python train.py --n_layer=11 --d_model=576 --n_head=9 --n_kv_head=1 --head_dim=64 --d_mlp=2304 --vocab_size=50257 --activation="swiglu" --norm="rmsnorm" --norm_place="pre" --norm_eps=1e-05 --positions="rope" --rope_base=32000.0 --rope_fraction=1.0 --qk_norm=false --attn_scale=0.125 --bias="none" --tie_embeddings=false --parallel_block=false --init="orth" --init_std_qkv=0.0214 --init_std_o=0.00456 --init_std_up=0.0214 --init_std_down=0.00228 --optimizer="muon" --lr=0.00793 --lr_mult_o=2.0 --lr_mult_up=0.886 --beta1=0.95 --lr_head=0.00657 --grad_clip=1.0 --warmup_steps=200 --schedule="wsd" --decay_fraction=1.0 --decay_shape="linear" --final_lr_fraction=0.1 --batch_tokens=[65536, 131072, 262144] --seq_len=512 --doc_mask=true --train_tokens=913400000 --steps=6604 --dataset="wikipedia_en"
MLP neurons of a small language model. Each row is named by its layer, matrix (down: output weights) and neuron, and shows model dimensions 336-463. Each number is 128 + 32 x the weight over its row's rms, rounded and kept within 0 to 255. A neuron's up and down rows have the sign that makes its largest values positive.
After each neuron's rows, "fires before" lists the tokens most often just after its 100 highest values on Wikipedia text that the model never trained on. A number after a token or word is its count.

L8.down303 [ 97 156 167 125 113 181 176 156 136 116 129 146 133 167 157 136 112  67 115  89 136 178 118 137 100 134  53  90 112 113  84 123 133  87 170 156 156  90 132 128 126 159 138 123 130  66  98  76  79 152 140 186 118 124 104 142  97 105 111  72  84 113  88 115  97 135 112 159 130 154 141  86  99 101 155 123 148 125 132 162 123 105 124  77 106 132  97 144 111 135  90 145 122 142  83 173  97 134 128 178 132 163  83  79 145 147 123 133 150 119  96 126 120 120 151 173 117  86 142 139 116 120 172 157  84 138 162  65]
fires before: " " 51, "|" 22, "-" 13

L8.down623 [176  85 175 118 165 143 127 177 108 129  82 127 148  88 119 127 158 139 157 158  72 115 117 202 138 140 145 207 135 113 111 157 139 182  80 128 138 121  94 147 182 116 157 110 126 108 153 110  86  87 125 170  60 131 144 152  86 126 128  93 111 190 124 179 113  87  95 161 135 115 136 125  71 143 133 176 124  95 116 133 175 179 110 183 145  79 159  96  96 123 150 150 131 105 115 179  83 164 185 144 118  99 144 154 104 138 165 154 123 143 127 108 142 104 142 145 127 115 156 122 109 114 144 104  97 136  98 115]
fires before: " " 33, " the" 20

L2.down2299 [142 152 173 185 113  92  98 132 148 126 169  97 134 149 120  74 165 135 118 150 179  95 137 113 144  69 146 141 142 119  99 142  88 101 215 107 219 152 163 117 132  98 160 182 192 108 124 155 195 148 173  81 108 133 155 161 104 139 139 173  79 148  91 109 154 140 192 122  91  43 121 133 140 119 101 120  82 109 130  80 112 179  94 113 171 152 137 146  73 141 158  90 139 149 160 126 126 134  84 161  72  69 116 105 158 130 128 129 128  72 150 128 153 113 160 152 117 182 142  86  73  95 102 116  86 112 119  83]
fires before: " |" 48, " |\n" 14, "," 7, " (" 4

L8.down2070 [133 147 143 158 150 103 145 131  97 112 117 123 149 140 128 129 111 120 129 233  88 122 105 102 123 160  93  93 205 139 136  97 107 102 137 117  72 141 117  81 145 147 127 147  83 125  96 118 156 109  79 162  54  76 170 162 124 122 124 104 105  90 118 151 110 115 101 163 109 162 161   0 101 130 102 123 114 173 119 147 111 139 148 112 136 163 128 132 146 139 216 157 123 111  96 126 147 142 151 136  36 137 131 137 120 152 106  96 202 160 139 114 156 143 146 114 115 134 104 116 121 132  92 132 127  84 181 159]
fires before: "202" 17, "." 15, "–" 8, "nl" 7, "201" 5

L8.down1122 [ 88 149 124 126 129 143 152 134 114 104 158 167 111 133  61 128 161 146 122 187 141 129  81 125 146 140 159 143 121 141  44 183 169 138 116 135 110 114 104 102  95  86 105 186 162 146 106 133 143  64  95 145 134  88 142 150 120 181 192 143 105 159 185 156 187  97 117 154 148 184  90 193 133 135 170 146 158 135  86  96 132 121 142 150 110 125 145 138 153 144 163 170 120 178 149 147 130 137 115  92 201  89 156  61 154 116 157 143 177 124 130 140 179  99  95 136 143  80  82 114 168 168  99 148  40 146 125  83]
fires before: " " 70, "," 14

L2.down722 [148 121 123 115  68 172 156 131 160 118 113 100 135 123 125 111 105 145  55  95 145  85 110  75 164 109 101 194 121 216  33 148 139  94 149 124 139 151 139 110  81 166 144  97 106 142 117 128 129 123  98 128 127 108 146 158 127 111 101 122 119 121 188 138 123 133 138 132 151 118 139 169  76 122  95 178 117 103 168 139 182 171 125 134 176  92 121 108  89  84  64 125  78 110 167 146 200 113 181 148  67 112  71 111  74  86  65 103 136 127 168  58  93 120 156 122  89 183 122 104 113  88 131 173 133  85 163  95]
fires before: " " 42, "t" 6, " |" 5, "." 5, " at" 4

L8.down1523 [152 116  96 147 155 122 128 121  96 143  90 141 162 130 106 135 180 156 136 143 150 136 149 157 118   7  51 176 230  80 131 152 171 147  93 118  89 127  72 160 169 130 116 128 131 159 114 139 118 185 162  93 169 114 118 132 103 133 149 189 136 114 113  97 167 149 178 121 136 150 103  97  86 133 165 123  65 120 154 169 124 177  76 158  99 127  70 177 163 154  71 107 145 130 155 120 201  72 132 144 102 148 112 135 133 146 159 105 100 188 147 101 111 105 155 122 145 106 158 148 123  88 142 148 168 123 129  93]
fires before: "3" 22, "0" 13, "2" 10, "5" 6, "4" 5

L8.down450 [142 151 125  82 131 109 149 133  91 132 159 171 136  69 126 144 120 130 125 108 104 124  61 144 112 143 159 135  79  70 183 166  87 123 165 128  77 129  97  81 175 146 135 153 117 151 155  81 171 169 136 125 134 103 135 108 129 143 100  97 114 179 161 201  82 181 147 178 121 127 126 117 163 103 114  97 154 109 129 128 147  53 138  74 124 180 154  72  90 116 103 167 159 123 145  90 114 120 123 178 129  89  79 190  97 114 139  95 110 180 169 166 155 149 161 106 159 117 117 124  73 118 112 114  80 134 106  95]
fires before: "9" 23, "6" 18, "7" 18, "5" 17, "8" 16

L2.down2014 [109 116 152 144 213 118  98 163 122 164 107 115 106 121 120 153 155 135 159 133 139 111 163 121  71  99 120 195 153  91 188  89 164 135 139 119 141 140 107 164 138 102 141 182 141  75 141 177  88  86 138 137 136 158 147  96  84 153 169 122 121 158 133 141 165  96 163 164 119 112 138 220 168 176 138 182 119 142 140 181 154 157 167 115 140 111 109 124 107 159 115 101  83 141  64 141 126 122 149  89 115  91 113 165 141 120 123 124 156 105  92 117  90 108  94 103 144 107 137 147 135 131 137  97  92 116  98 133]
fires before: " " 33, " |" 9, " was" 8, " he" 6, " it" 4

L2.down278 [113 164 136 155 202 184 142 153 159 143 139 150 154 122  82  80 109 153 120 138 106 111 120 133  89 166 163 120 127 141 156  77 123 139  72 164 134 133 119 171 161 102 161 121 129 204 156 168 141  93 123 156 132 151 177 147 157  91 163 119 157 164 127 214  81  85 170 135  91 172 168 102 125  87 109  99 111 129 130 166 110 162 190 103 158  61  99 152 104  82 138 149  89 183 112 170 140 177 142 146 139 130 117 136 120 137 160 151 128 173 133 145  98 114 131  94 138 133 145 151 166 152 118  82 118 104 115 202]
fires before: " |" 57, " on" 5, " " 5, " by" 4

L2.down2291 [132 133 101 126 127 103 140 166  98 105 100 165 187 147 137 158  71 184 124 131 106 159  80 158 117 141 100 154 137 131 170 119 124 124  90 181 144 125 154 122 190 133 103 149 122 150 130 112 143 106 123 124 145 143 127 143 138 104 159 127 131 100  66 129 129 119 169 116 149 141  99 177  64 192 122 108 111  68  93 182 129 131 119  78 163 158 125 100 148 178 152 145 147 162 111 169  66 150 157 135 147  91  99 114 125 127 163  89  84 145 134 152 151 127 182 177 175 159 101 110 132 121 140 114 136  97 181 160]
fires before: " the" 40, " his" 7, " a" 7

L8.down1843 [157 119 126 168 104 140 129 153  97 174 137 150 112 119 101 118  95 148 135 119 134  77  98 183 217 136 145 153  97 103 135 106 128 179 116 159 154  78 118  55 131  82 127 117  93 128 110 148 200 189 141 113 139  88 152  80 161 135 140 137 130  81 142 189 127 135 111  94 148  93 176 133 112 124 128 116  70 112 168 115 158 108 113 102 113 155 175  89 112 123 141 151 133 193 154 118 128 164 207 114 180 135 110 134  56  94 138 103 150 103 101 157 120 134 120 136 141 142 116  64 104  82 109 101 233  66  15 158]
fires before: "7" 27, "4" 17, "8" 16, "14" 8, "78" 4

L8.down806 [138  93  53  87 117 151  90 104 122 134  94 104 151 148 158 127 102  52  90 110 104 202 174  49 112 121 164 135 134 113 106  88  81 111 127 101 163  79 130 140 113  84  73 118 115 152 143 113 136  63 184  87 128 127  89 122 109 114 134 111  92 164 108 158 126 133 115 164 123  82 111 100  99 152 125 177 141  85 148 188 187 127 100 160 120  97 127 148 113 122 129  99 109 172 119 100 110 127  75 124 117 129 138  88 117 148 126 138 102 131 161 107 120 128 162 160 155 125 121 161 127 154 105  87  81 233  72  86]
fires before: " " 70

L8.down1948 [123 124 145 108 100 122 138  87 107  69 224 139 113 150 104 185 135 100 123  70 166 119  87 188  83 146  94 157 161 112 113 185  80 113 126 132 121 107 130 113 154 128 136 169 134 149 115 163 167  90 172  98 123 150 143  69 137 123  82  88 146 126  86 138 120 108  39 143 202 150 132 200  99  95 168 124 159 100 151 179 118 125  95 121 117  95 150 126 136 140 127 108  42 152 136 210 179 124 116 116 138 152 116 112 138 162  99 106 131 111  45 154 114  93 229 127 102 147  94  94  92 110 128 126 105  94 162  74]
fires before: " " 39, "." 33

L8.down830 [ 65 154  79 119  68 126 128 133  66 119 149  86 131 127 101 144  88 149 142 112 114 105 161 108 114 101  99 117  83 129  90 109 148 128 131  78 133 164 148 107  86 123  90 147  37 150 139  71 106 115 161 127 168 105  56 133  74  80 189 121 183  91 178  96  57 139 167  86 142  91 129 138 140 195 149 132 133 139 104 167 157 104 130 115  94 124 159 107 109 150 121  83 101 130 113 115 153  97 138 148  65 142 154 186 121 134  89 113 136 141 123 106  79 112 119 118 182 102 140 147  86 129  96 179 167  96 145  74]
fires before: " " 45, " January" 9, " February" 5, " May" 5

L2.down2190 [119 147 102 105 134 152 104 105 138  90 122 142 149 106 124 164 126  98 133 149  92 132 108 161 127 106 114 122 135 179  86 152 121  66 115  68 151 167 131 151 139 115 121 112  84 117 111 142 165 119 126 148 142 141 113 161 175 108 123 125 120  91 128  89 128 110 135 138 116  98 141   4 116 212 103 137  96  96 112 142 103 138 134 187  86 104 162  42 114 102 117 128 112 113  80 113 163 152 157 104 144 138 125 157 130 159 110  97 159 108 168 191 173 140 122 123  99 116 176 120  90 167 109 103 108 128 134 167]
fires before: "199" 12, "201" 12, "193" 12, "202" 7, "192" 7, "198" 6

L8.down669 [135 169  92 111 113 102 145 155 128 135  84  94 132 168 136 100 134 101 126 133  86 118 175 116 132 172 121 129 166 159  32 138 169 187 159 132 179 108 122 113  95 141 125 183 102 124 167 109 113 154 181 104 144 136 146 170 192 112  84 172 154 146 143  99 126 104  96 183 123  74 104 218 155 168 144 128 169  74 138 160 149 103 163 147 114  82  97 127 138 166 176 170 162 130 114  87 110 115  94 157 136 113 149 109 101 152 170 161  87 142 115 156  95 123 185 177  80 134 160 173 177  17  73 124  60  99  70 150]
fires before: " " 66

L8.down467 [ 94 104 138 126 120 110 142 120  56 110  92  25  95 171  84  83 117 120 104 169 139 175 126  96  97 107 104  99  91  88 175 181 166 106 103 176 159  94  99 138 131  67 197 190 138 151 108 144 152 188 123  91  80 172 152 139  60 135 124 126 133 172 130 108 166 161 169 165 155  61 165  31 148 154 110 113 100 130 147 129 183 118 138 131  98 142 128 140 138 179 100 161  85 139 149 178 110 134 200 120 127 122 155  94 129 114 113 155 167 106  94 143 114 156 133 166 158 162 172 127 123 111 129  64 108  94 182 138]
fires before: " |" 33, ")" 8, "–" 7, "(" 5, "," 4, ")\n" 4

L2.down1312 [132 122  77  85 143 116 134 101 120 176 141  70 102 119 112 142 162 113 147 145 165 145 102 143 107  86 110 141 122 110 146  98 111 139 158 104  89 105 147 176 142 154  97 164 106 130 151 124 119 183 121 129 126 104 195 122 148 170 158  80 143 157  59 127  64 169 129 153 135 103 163  39  99 124 131 197 145 165 167 210 104  96 113 162 105  82 128 200 151 118 106 146 185 133 160 125 165 129 132 159 126 118  98 164 113 131 129  66  93 127 129 122 129 110 140 129 102 192 113 109 140 108  91 131 143 163 198 210]
fires before: "0" 15, "6" 11, "2" 10, "3" 9, "1" 8, "4" 7

L2.down680 [113 119 101  98  90 121 142  95 148 119 132  78 115 151  79 158 150 113 193 124 137 121 170 128 151 112 119 150 127  90 121 174 145 105 129 127 117 146  90 150 132 158 126 127 180 125 142 106 159 172 118 134 107  75 134 124 106 118 205 110 114 133  95 101 143 186 150 167 155 145 103 195  92 140 173 114 166 122  75  97  94 131  98 118 131 118 101 200 141 109 184 139 129  65 135 151  79 129 151 106 162 128 145 141 154  91 112  80 101 227 131 108 110 102 116 144 123 142 111 142 160 140  94 121 100 123  67 101]
fires before: " " 30, " MS" 11, " No" 9

L2.down1826 [104 145 156 171  69 194  68 104 143  90 196 116 132 159 203 149  98 205 151 124 167  69 187 129  84 127 133 134 129 158 165 138 128 142 117 127 160 143 102 116  78  69 136 105 105 112  85 129 129 146 119 145 211 135 105 133 144 209  88 129 108 116  55  87 230 161 148 113  93 150 173 127 153 167 103 183 113 157 160 130 153 168 167  68 168 114  87 128 157 105 122 106  79 130  98 140 119 125 135 111  55 141 146 109 135 149 125 134 106  84 141 113  69 165 169  93 100 147 105 130 177 166 179 141 140 107  85 149]
fires before: "," 30, " " 20, ")" 16, " |\n" 10, "\n" 5

L8.down1350 [151 117 106 153 221 154  89 115 103 116 160 106  94 163 128  90 100  82 140 133 171 104 135 104 128 117  78 137 149 112 113 100 130 133 135 178 139  97 126 157 144 123 148 136 167 141 134 134  93 109 166 127 122 129 102  55 128 115 127 147 153 122 116 153 161 149 102 120 173 134 131  81 180 153 181 104 110 153 146 115 114 115  66 140  92 142  94 152 114 205 133  90 103 123 121 135  46 113 141 104  88 219 114 126  99 103 166 117 137 124  70 174 139 154 151 130 131  92 149 119 112 171 108 182 136 105  97 143]
fires before: ")\n" 15, "," 15, "." 13, "\n" 9, ";" 8, " (" 6

L2.down1992 [167 137 146 160 141 112 153 141 181 110 165 141  96 134 101 116 148 114  94 117 140  86 128  72 128 147 122 115 120 103  95 136 103 135 200 156 116 128 128 102  68 186 119 106 176 133 145 119 171 123 142 136  84 136  88 110 102 170 169  39 164 132 167  67 145 107 107 128 121  91 139 219 135 159 119 151 110 153  64 135  81  78 129 105 141  97 159  98  75  88 106 150 123 171 169 134 138  87 136 147 135 114 131  93 134 153 132 105  97 148  85 123  75 119 122 126  80 121 150 176 166  59 138 123 113  99 112 159]
fires before: " |" 37, "–" 15, "," 6, "." 5

L2.down1991 [ 95 110 137 151  96 164 170 117 136 150 169  98 165 186 121 156 132 112 118  50 146 200 104 227  77 146 125 161 118 144 142 168 150 121  79 107  60  88 145  96 135  88 152 156 143 133 126  86 148 114 132 114 112 105 149 123  99  79 132 141 156 102 112 100 135 124  94 114 117  50 209 149 141 133 121 188 152 155 144  99  83 198  84 126 150 143 117  82 148 144 115 164 118 140 121 178 166  75 149 154 170 135  88  99 141  70 209 109 160 135 110 155 111 107 172 105 154  97 125  89 101 117  62 143 130 154 130 161]
fires before: " " 77

L2.down1038 [117  67 104 150 110 129 131 166 161 115  84 134 144 139 112  88  87  66  90 171  83 103 144 143 160 175 123 120 123 162  81 147 124 147  81 135 140 142  53 125 196  73 117 145 134 137  93 132 111 108 164 173 104  77 120 121  95 177 141  91 120 156 106 159 148 127 180  62 141 129 101 101 103 168 145 139 155 117 167 124 108 186 133 107  77 145 109 130  49 144 114 168 185 128 157  93 124 127 140 179 133 143  70 123  99 103 171 101 127 141 167  90 100 159 134 129  84 113 177 143 149 141 155  79 151  99 100  94]
fires before: " |" 36, "." 17, " (" 15, "-" 13, " " 4

L2.down939 [113 125  67 111 148 126  99 191 125 140 161 152 121 129 127 177 114 180 139 109 131  55 132 137 126 135 113 145 142 103 189 117 128 147 127 114 101 105 133 107 109 147 110 165 114 139 150 133 135 162 132 121 120  99  95 169 114 119 124 106 133 154 111 106  80 188 179  99  76 165 122 160  98  83 190 160 167 103 140 135 134  89 178 163 124 134 119 116 154 140 106 118  66 173  82 151 146 112 148 129  90 150 119 121 121 103 109 131 122 120 138 145 155 173 111  94 153  92 104 137 140 158  76  96 208  61 158 134]
fires before: " " 64

L8.down23 [ 88  66 128 119 113  99 131 139 159  54 100 104  90 165 134 102  70  70 199 197 116  74 137 122 170 141 106  95 110 135  68  81 156 145 148 148 123 174 130 132 209 153 176 127 112 100 134 136 115 168 123  74  94 120 150 197 148 154  94 149 111  78  93 123  72  93 192 124 124 201 140 129 132 181 124 115  99 128 116 145 118  71  91 141 129 121 154 163 113 145 157 196 160 134  71 131  89 111  73 132 158 108 114 174 150 198 115 164 140  85 127 187 101 101 102 136  89 129 160 139 120 107 186 146 118 101 124 146]
fires before: " |" 48, ")" 4

L8.down1784 [115 110  90 150  97  80 118  93 125 131 141 187 100 112 143 173  86 155  75 137 196 126  77 120 122 150 137 103 145  69 101 158 142  68 140 189 155  94 128 132 116 127 120 119  89 102 112 130  90  81 145 153 139 153 117 143 125 111 110 149 193  78 164 131 135  94  98 207 131 118 117 206  84 189 104 107 177 101 148 143 172 166 183  79 131 170 153 114  78 151 143 148 111 163  89 131 108 175 102 136 118 101  88  93 144 113 144  95 199 104  50 147 177 166 169  92  78 135 137 176 104 165  80 107 109 142  91 110]
fires before: " " 51, " of" 8

L8.down764 [ 98 103 156  88 136 126 125 135  92  91  89 144 119 117 110 116 108  86 184 190  77 145 124 179 186 183 103 188 145 145 133 104 151 169  86 165  90 137 130 151  94 126 126  72 102 128 130 181 115  81 100 105 179 138 145 171  89 146 147 110  82 131 114 148 142 123  54 112 134 116 104 210 158 121 111 107 128 154 169 175  77 182 111 156 140 114 119 139 156 127 137 111  72 105 119 162 140 160 156 118 120 144 118 102 107 116 170 141  49 159 140 167 130 141 139 143 106 126 121  97 160 143 103 102 132 141 120 133]
fires before: " of" 17, " well" 14, " a" 12, " with" 10, " to" 10, " the" 9

L2.down2133 [172 175 147 139  86 114 102 116 155 120 165 117  94 113 139 148 148 180 139 133 163 120  72 101 110  90 126 151 133  95 122 157 165 122 107  58 128 131 121 130 146  94 147 177 131 127 152  96 140 142 146  84 160 114 176 133  60 187 152 127 131 121 114 108 140 135 180 140 124 139 141  87  92  97 147 114 145 151 135  58  96 148 101 106 124  88  63 160 123 112 143 167 100 104 118 126 128 134 143 163 176  53 103 152 112 164 125  94  59 134 135 152  80 137 202  81  98 165 140 141 135 129 118 169 172 127 111 126]
fires before: " |" 31, ")" 9, " (" 9, "==\n" 7

L8.down208 [148 152 153 126 157 105 151 187  95 105 117  67  84  92 162 120 140 144 205 175 160 124 153 103 137  87 178  55 100 118 123 104  99 161 174 112 133 124 172  76 168 119 107 128 107 169 120 140 171 113 117  88 138 102 149 192 153  77  69 133 125 102 125 126 115 130 202  98  90 119 149 140 159 130 103  88  90  99 111 125 159 104 126  26 107 152 115 138 194 106 101 101 112 134 172 122  55 133 145 141 180 140  71 111  99 140 193 110 174  92 164 216 135 103 161 100 122 132 112 183 149  84 113 123  92  92 116  94]
fires before: " |" 95, " |\n" 4

L2.down826 [149  50  97 113 131 149 150 115  64  92 155 134 115  41 153 127  99  78 118 131 152 104 167  45 174 111 177 140 143 110 174 173 129 136 123 164 164 155 118 135 114 108 153 160 123 123 162 121 165 155  91 197 145 116 144 125 127  96 176  97 132 145 124 203  96 175  95 160 118 161  62 129 157 124 148 162 171 132 115  77  89 198 135 141 119  87 120  95 130 103 117  95  96 113 108 137 130 121 101 168 112 116 156 173 162 123 129  75 123 142  44  99 195 134  98  97  91 133  93 119 118 181 122 142  96 179 126 128]
fires before: " " 49, " Labour" 7, " Independent" 6, " Conservative" 5, " Liberal" 5, " Green" 5

L8.down1663 [122 101 119 129  92 129 126 180 158 102 119 121 140 142  71 151 130  68 146  49 155 118  60 110 136 112  96 143 116 131 134 156  84 149 197 125 116 142 118 179 135 142 107 102 128 131 176 130 173 135 140 112 127 118 147 106 179 175  55 100 101 140 122 133 103 141 128 160 150  78 102 116 113 106 109 115  99 123 186 132 141 120  61 149 111 126 143 127 184 147 129  77 136 167 113  94  60 107  99 159 134 122 131 146 104  70  46 116 117 101  79 136 175 124 100 105 132 137 107 156 109 122 120 117  97  83 168 147]
fires before: "." 32, "14" 7, "7" 6, "8" 6, ".," 6

L2.down781 [136 157 130 141 187 147 150 109 181 168 147 136 129 108 104 130 127 166 177 101 182 117 146 144 125 131 173 208 124  93 137  84 177 100 118 104 166 138 150 104 124 101 144  97 124 110 161 114 139  70 137 115  96 117 109 134 130 124 163  79 167 168 142  96 165 113 102 141  82  52 114 107 153 121  95 172 145 123 110 176 120 154 144 118 116 126 113 167 123 155 130 128 138  77 146 154 164 104 149 147 180 135 104 170 112 116 103 114 151 147 127 159 152 140 131 145 119 127 124 136 161 178 104 171  85 147  81 165]
fires before: " " 68, " Goals" 4

L2.down1917 [149 154  79 193 124 144  86 121 154 114 104 118 119  95  82 119 149 179 155 162 118 172  73 187  53 185  85  94 100 131  89 107 179 168  85 141 107 108 172 171 156 172 156 119 155 170  90 148 134 187 137 172 148 193 126 119 144 118 114  98 129  84 164 104  92 104 157  70 106 165  96 185 131 130 153 134 172 160 112 163 154 162  91 138 154 144 141 187 123 104 127 143  73  99  71 102 144 110 135 199 175 102 114 123  81 153 148 104 143 150 148 126 146 107 119 129 104 136  98  78 113 160 178 118 164  75 144 139]
fires before: " the" 29, " of" 9, " his" 6, " a" 5, " which" 4, "ins" 4

L8.down1590 [ 96 133 104  87 162 127 100 203  96  72 143  90 101 196 100 168 133 107 104 140 154  85  95 142 111 136 172 165 154 145  98 131 131  89 134 155 172 137 103 127 148 142 126 145 127 120  79 150 119 107 169 155 115 168 150 158 113 188 137  93  87  45 117 137  73 178 139 124 142 174 149 163 113 135 165 129 189 104 201 173 128  84 160 168 160 161 101 110 113 126 110 130 150 168 101  65 128 153  87 182  96 111 108  43 121 146 132 147 135  64 116 163 177 117 149 107 115 124 105 101 135 117 160 109 108 163  68 119]
fires before: " " 98

L8.down557 [126 164 148 110 135  88 135 166 132 140 114 109 138 106 147 160 158 127 119  96  81  64  95  89 126 169 148  99 147  84 117  78 163 173  64 147 125  84 117 110 118 116 130  79  62 175 141  44 170  76 117 107  98 139 140 130 129  99 176  79 123 154 144 117 105 119  93 165 105 155 145 196 106 132 187 184 121 141 170 115  99  85 121 209 167 173 118 143 163  93 113 129 112 111 152 160 156  99  54 162 119 143  82 149 124 148 149 160 136 127 135 109 105 179  68  87 121  96 206 125  95 133 143  80 166 201 158 129]
fires before: " " 54, " the" 9

L2.down1520 [ 96 148 117 159 189  75 140  96 161 129 118 114 138 162  95 131  47 231 116  90 123 128 199 127 155 148 163  96 145 165 173 149 207 160 135 106 159 163 136 139 130 145 131 106  86 112 206 128 183 113  74 141 122 119 107 117 183 139 178 100  98 149 137 102 114  84 187  84 114 134  75 128 121 175  73 148 128 140 168 143 116 120 142 136 105  27 127 160 147 136 136 122  94 111  69 112  93 160 131 125 127 187 131  91  82 127  92 139 172 119 173 150  80 164 194 126  87 104 169 117 174  71 127 140 130 123  73 118]
fires before: " " 79, "," 4

L8.down357 [118  74  82 159 117 165 113 107 144 139 176 170 135 131  78  84 129  79  95 103 157 171 156 158 110 118 101 141 140 132 110 114 154 152 137 180 137  98 128 144  80 112 142 134 160 128 115 147 136 113 150  98 105 169 164  82 162 131 127  96 169 154 118 124 112 188 163 101 202 140  74 115  66  96 182 205 116 132 136 112 128 160 136  89 153  69 133 111 148 114  93  89 118 128 171  85  92 121 163 114 147 149 157  82 132 123 122 149 143  84 153 109 144 174 189 161 194 112  99  71 148 158  91 191 115 113 146 133]
fires before: " " 39, " —;" 10, "|" 6

L8.down185 [ 97 103 134 118 122 150 113 148 143 114 116  82 134 104 168  88 179  88  64 115  94 161 189 148  91 168 139 133 114 152 111 121 133 157 160 184 118  96 156 159  68 113  57 143 178  85 185 138  94 152 158 106 143 114 135 113 116 141 124 153  78 100 106  92 138 111 145 125 145 174 135   0 139 140 153 132  74 169 154 129 128 121 113  97 150 141 116 130 124 167 131 128 144 127 155 131 111 143 113 127 154  74 126  95 111 120  85 147  93 185 113  82 126 165 153  97 130 132 117 151  75 177 155  93 110 167 150 109]
fires before: "|" 18, "978" 14, "0" 10, "-" 5, "1" 4, "M" 4

L8.down2116 [ 91 110 119  81 136 178 114  69  98 164 133 121 124 133 158 149 142  87 152  93 118 118 134 139 107 129 138 134  97 132  71 102  81 137 102 141  90 155 181 148 131  89 149 164 122 100 113 126 155 105 163 151 103 153 152 164 167 138  96 161 109 128 164 105  97 103 112 106 152 154  77 106 114 151 142 197 107 141 120  73 132 174 145 156 106 108 119 199 163  93 136 103  69 176  99  76  89  93 117 155 147 124 159 167  94 120 178 129 149 159  93 109 156 128 162 156 139  82 168 109  93 168  89 144 102 213 106 153]
fires before: " " 44, " first" 8

L2.down275 [123  41  93 104 136 186 129 182 134  89 172 142 116 133  96 151 102 108 143 153  96  80 110 133 122 119  99 101 121 142 152 143 206 108 129  96 141 189 164 166 112 132 120 167 211 136 154 125 105 133 114 161 154  95 128 148 111 138 125 140 144  69 132 110 139  99 157 168 126 151 117 108 150 142 125 128 114 142  82 166 139 110 114 153 125 179 141 184 121 113 128 145 165 135 123 178 211 129 102 166 130  83 173 138 122 134 109 119 102 121 143 152 116 152 131 130 166 165 156 150 129 126 125 198  74 148 147 120]
fires before: " |" 62, "–" 9, " x" 4, " " 4

L2.down439 [148 151 143 106 117 151 180 109 171 113 125 104 122 111 203 122 129 100 154  95 147 138 148 158 131 101 160 152 167  90 137 180 154 112  88  88 132 155 140 191 131 140  85 215 111 147 156 105 115 141 149 128 209 146  90 124 163 218 177  81 122 110 117  75 119 110 145 193 164 104  93 168 116  95 107 157 164 158 136 215  98 100 155 120  97 104 133  92 202 143 131 133 130 114 152 116 161 112 155 103 129 127 130 164  85 153  69 105 147 120  59 117 153 114 154 149 167 125 128 132 110 132 148 163  97  68 155 150]
fires before: " " 81

L8.down319 [190 143 109 120 153 161  90 140 126 167 178 103 214  73 146 107 144  92 153  60  78 151 107 105 142  69 114  88  99 159 139 135 152 139 167 112 134  85 136 130 140 147 139 181 153 168 136 154 143 122  97 144  79 155 155 119 119 152 132 120 161 153 135 114 176 145 126 134 106 129  26  19 109 127 102 144  63 111 138 117 144  87  55  98  77 108  99 126 174 199 104 117 113 118 164 109 132 201 122 126 136 138  93 169 166  95 159 117 134 137 106 133 141 150  92 150 136 145 113 126  74 163 103 154  92 110 160 123]
fires before: "201" 29, "-" 20, "4" 17, "3" 11

L8.down1430 [ 61  97 142  72 164 114 172 143 110  79 165 179 176 158 134 158 114 118 173 113 117 121 193 132 122 167 187  70  96 132 119 136 108 129 123 143 119  71 118 139 110 121 119  88 109 177 109 129 146  90 152 160 183 134  92 112 150 222 131  77 148 174  75 107 148 139 162 112  96 158 157 201 152 121 127  97 172 148 162 198 110  69 191 132 124  88 143 115 144 106  86 146 137 135 132 135  84 115  93 146 185  94 100 172 110 208 114  89 138 129 148 148 147 180  96 105 104  74 144 144 121  47  89 171 120 121 126 108]
fires before: " |" 27, "–" 15, "." 11, "," 6

L8.down1248 [ 83 171 115 109 178 120 126 116 144 147 124 138 123 114  87 110  48 128 126 117 188 151 153 125 135 126 103 131 110 113 123  94 137 158  84 144 118 120 111 148 102  89 144 138  79 100 165 123  93 143 127 183 186 158 200  78 150 126 152  82 160 173 113  91  74 141 170 124 143 159 147 164  90 143 131 157 125 118 180 134 180 146 118 110  92  78 147 139 153  91 125 165 133 108 136  85 137 124 146 121 132 137 114 161 145 121 194 142 119 146 155 144  94 152 150  94 183 108 159 153 163 169 129 140 168 112 102 171]
fires before: " " 97

L8.down499 [163 112 138 109 113 109 116  38  83 159 134  99 117 155 137 156 145 136 112 159  89 160  98 100 146  78  63 109 133  97 168 140 112 148 148 123  77 142 143 154 172 139 131 124 164 107 146 118 127 136  66 143 163  94 118 135 131 133 148 133 158 122 216 103 117 123 108 148 101  98 116  33 125 153 128  94 121  95 147 125 138 121 175  96 140  75 167 113 213  87 146 116 187 142 119 131 177 164  99 121 135 105 122 134  93 166 122 129 146 179 150  91  85 165 104  77 162 155 149 172  96 156 178  73 176 167 128 130]
fires before: "5" 29, "3" 28, "4" 17, "6" 14